MLP neurons of a small language model. Each row is named by its layer, matrix (up: input weights) and neuron, and shows model dimensions 48-303. Each number is 128 + 24 x the weight over its row's rms, rounded and kept within 0 to 255. Numbers have three digits each.
After each neuron's rows, "fires after" lists the tokens most often just before its 100 highest values on Wikipedia text that the model never trained on. A number after a token or word is its count.

L4.up611:154133146124189138117136143134134124113128144111161155167123112124171093129108128146124117126132143133147123104133147123126118150162093157103146123134124124091177122118200098128107099136150085108125127133103120149115132137180090161130145108115131144133132125119144123128118081140101144122150114151158117162128144122134133122125104149159122138106089154117101115114126123126159146112104094129148128113158135075165152108175128133140106112129162155134158118041168173092152091124098126152109142120128158146092149058142124142096137157096164165151115140132111129133112124170133085110099109105118142137078109157160138132111154127108119114081078135143137126149148143175090121120180100143115150115109128172107109122116133101102083107125101136090128128149114097139163133123133105
fires after: ":" 29, "ent" 10, "′" 9, "y" 4, "ec" 4

L4.up1135:116099107151114154149135113144127153127116145172116143157095131131141142122142158089156124144126118135103206124108152149123106086117151123139134127135126136106141109165145117110144122176128085109102045110150131130153106120123119120099162094118107160055107138144123123130157132136154160128144192108143114103183136137145147152128123127111130076114116156162126085134140132148111144118129133144097196141093139109118153151137119115099130112080140127085096110099151183140089158096137134158100160105154125150128114144090149153111135093153171090131133143146109104136145133108138147119145142146139120101130102152122081124102134140149172146130134099112136103114117111164102139151141093135136155117106115136080146125104111089100164139176102155134124072134104145156121114085122121
fires after: "–" 71, "-" 9

L4.up200:132141096155119151115140130121122137178195131105131127100099109099153155115128128119113167202146139164105152096138088118170077112150146121084118131112150125131178127120122126135081126094136175123109138121108145153096156178151175125122177122145121081102155126105169105112107116133134110115140130104132114105138139118097156125138139063123117136129142114083131165114156163125131128127149137143128124096141113124099085115142121160123117099095149130123106121147125119129114111159151161088146129079150162167135092185147185095103108133128123128116136126163105112109143132060116079124152090161086164112145142150128123153119123073132140104156184108151128138120125154132159097178133113112140132153131148114102122114154136160148127129115135177096136169153146166115119100116143126
fires after: " $" 28, "–" 12, " 1" 5, " Golden" 5

L4.up212:140104143127128145158152107145124080123088113087132153105148104121120152129111108135102129104101141120148129149141128137150089151121182116155154136105105152115147129087144127180104099151139146121104128145104118148113104137106096133158131141110127165140149153135131157122151123118116132090134149153121126101136110135184084118080108119131136138115146102094162139137131155162156144141115106134154126152128114068177136152168130106117114115154144144091085161117150134150105175171087150162112135120154089134133136128138152101090122096115148148146139138077085107101138093144088159145066151113132110092120115163135142141105158105142126126144105097096103105130110118109158122139126168163114144129108140113109097082129131155150104172179147118138110137128167098160131082146122085
fires after: "T" 11, " T" 11, " of" 10, "t" 8, " member" 6, " t" 6

L5.up94:121133132113150139075115121137121110106127177120165157140120171155134162134123084135146114087131096134110111153147145102151124113130119154139093143124118145137180100128077122119139112142088139108148129092122091104130097156141109136167131126130161168112127135125113089127118148114113161140094161159116165116126129143085136104098169111108128118112116113147115135136124118139135153092156130114121162127163120070074107160177145115127127157165087162109120101152139154122115142105110122163108141132098125162121110120108158132106112111115138099121127163109131150091125143123154120138085118122112137139102149118116162112138136128127130089114163122100125144099121149196132100128081107139183128111138137190077155159135135141079136117125093099142127130141136153145151120123139132
fires after: " |" 27, " No" 14, "." 13, "s" 10, "(" 5

L4.up819:152130130097183166145141147131145138125124140144122111140116108076118147176105181135108137131116101151077122155131161124120077122129129141134158152100184083129132132157176141125149151090111105144113093146133150075135130142182133113099137186083155077129125130128148110184098113125120170119117163120116120089138104145126110123092146122133130102153109152100169095127099104152132140050126133141145168109131137144111134140119098103160105126167125127140142148094086119148119118147147153144113131134141162121165114153066095094129105136125118138166188120138154138147126158086134184098111142139124129115093068105143176146121133132152145110125107094146113124143131124133116132159134133095120122120117166120100154139112141112119147091129112118117112118102128157133129151112151107
fires after: " |" 32, ";" 22, "." 11, ":" 6, "/" 4, " 0" 4

L4.up1196:135125109126136130101151174097126091109190084134135108094153121161142139140098137149130127162120165111128095146149136117130122107154098117098140071117115133080138141124162152155104146109121112108125091081158078148151126129115129107146116130106140154145128151139111145137110112133171136178128152112079120105121118103075141173107170113146119112129151176145117128156133087142087144124123133121149154128111074118129148111156109162122105127125131127117121152144130129131117134113102135169143175166141119173127153102126140139152112149165132151135114142078132114102121154122155107138142161119117127129097147141122131162123136070147119097134138141147143148077166105113131133096130151140127104147154118147146153120108133107144118135081138139152133104135108147110130121159132144
fires after: "–" 21, " km" 10, " Mc" 9, " Im" 6, " out" 6, " Van" 5

L5.up171:131106096128145117132122111148153118109166117167136090127157111108133129144138128146121119147140186100164110088099133131155097172139109121152105121142123138109125114129110168108086128155153113121121086102167149133106116141136133142094139086136133143123130149173136124149128129161106121168153072105166127125126107112082106121114126155135114093101165137145117092124129102067131106114112154148133132109123111076086145093104141118145112130111161157137118143121166138162143107117155076143135180138169151133123158165153182135149088149126111160132175148161115115109109176119172178162111150161132144079141137103145122141152170123130092125202114097134142144104131155195118091117147070122122101112118135143148108109088126136149131130129105168105120135092141144153111104139119142
fires after: "-" 26, " on" 15, " al" 8, " S" 6, " s" 4

L6.up1145:142106148163119092136084171137094111151118108108165081145131187154150151111118149092136110160181116145150124108087148118155150114107089075124133149164164125085108102121162142127122148127115074122114103090095140204119105123105175093137088145161137151167135098129126164104134103145098102114120134117134161096101127164163165143114115147138127165124153139116151146106149125159132119142153122129159095158139137119111164135106154130146095094130135105142132126142117082134104114141110154133134137141129135122149137141110142098162160070094100109140152104116109140149159136121201120129096136116122101147123125096116159104085155132094089140143152103104112106140126129140093130200130117132127127162119165160144122166094128114135125120158169123152151127101126125157086131118138165
fires after: "^{" 24, "_{" 11, "[" 7, "{" 4, "′" 4

L4.up294:130149112140144135140112117076156156118158123171115189130078098139148136129125111075131105151129135141150093132146147108096115124072115104142173172101120131162094148128168085114073142121115172121097131139140131139099160123117103159153118164080160108153135161107122099138125119135109119138092166090110098082140140129163100082108085102108127166134149133106153127122190133145158116107167125093118119164108132118178125146126168096168109126126131132112142129098141089109135149139131080115106130122112181124112128140162129147152159122130119141091124095129173168107088157148153149114122140121111163151098139124121076159136123148146144141106136139156135131145119110158094166128092131129127114126175159134108133145125129125130154094170122149099132148126125079122124108129108142
fires after: " October" 18, " September" 12, " November" 8, " April" 6, " January" 6

L5.up1102:111163123153131128086107136117121160121147121090110134109120108153129132115157120121116123139134152132100109106079066141136110105110141152147132147137153158150095122124135167149128124142120163172116184115126079114149141129131210141127123116095159146124120118148099129123077134150100175092163111141148132116123164161137159117099097126169157140124111125089184139112114154189162133165133126144100146121145105079123118166120120109143101159120111155083109140114135122121157167128099146095164100125117117145149123207133129117120126121137172100115101140130102170088120181116137154127160129159100105114126033124126127175141088107134150160160126126128144129119122117160087105160113153110159129120119112136126087107144140109126137144118153106098113128124149130120125105148091140
fires after: " January" 12, " September" 10, " April" 9, " May" 7, " March" 6, " November" 6

L6.up1199:105122142110149105152165144128139149094163088119115078154128113148177152147096125118130094149127098104159135158119111098140140123133147110129135133123146151120178121135112131136134147103131149119141120116132139170146097145178128093142143106106096146170127114104100141142143124102145164076103197132133122132106122169086164133129118094128147167134160144144138123145128164140117069152147150120120139105113177122131137129145152063097142116160147142074096087091157111130156148169125135077158131088134121092132145125118151107067145198114139092153151149096124119178142089080127152113140127126123146081094099080112148124145130131117165142106095139143126125113104092132178169123141136073107147118125128132113166086077126127122154135121119150119133139138126134158141150118126106
fires after: "-" 34, "–" 19, " R" 4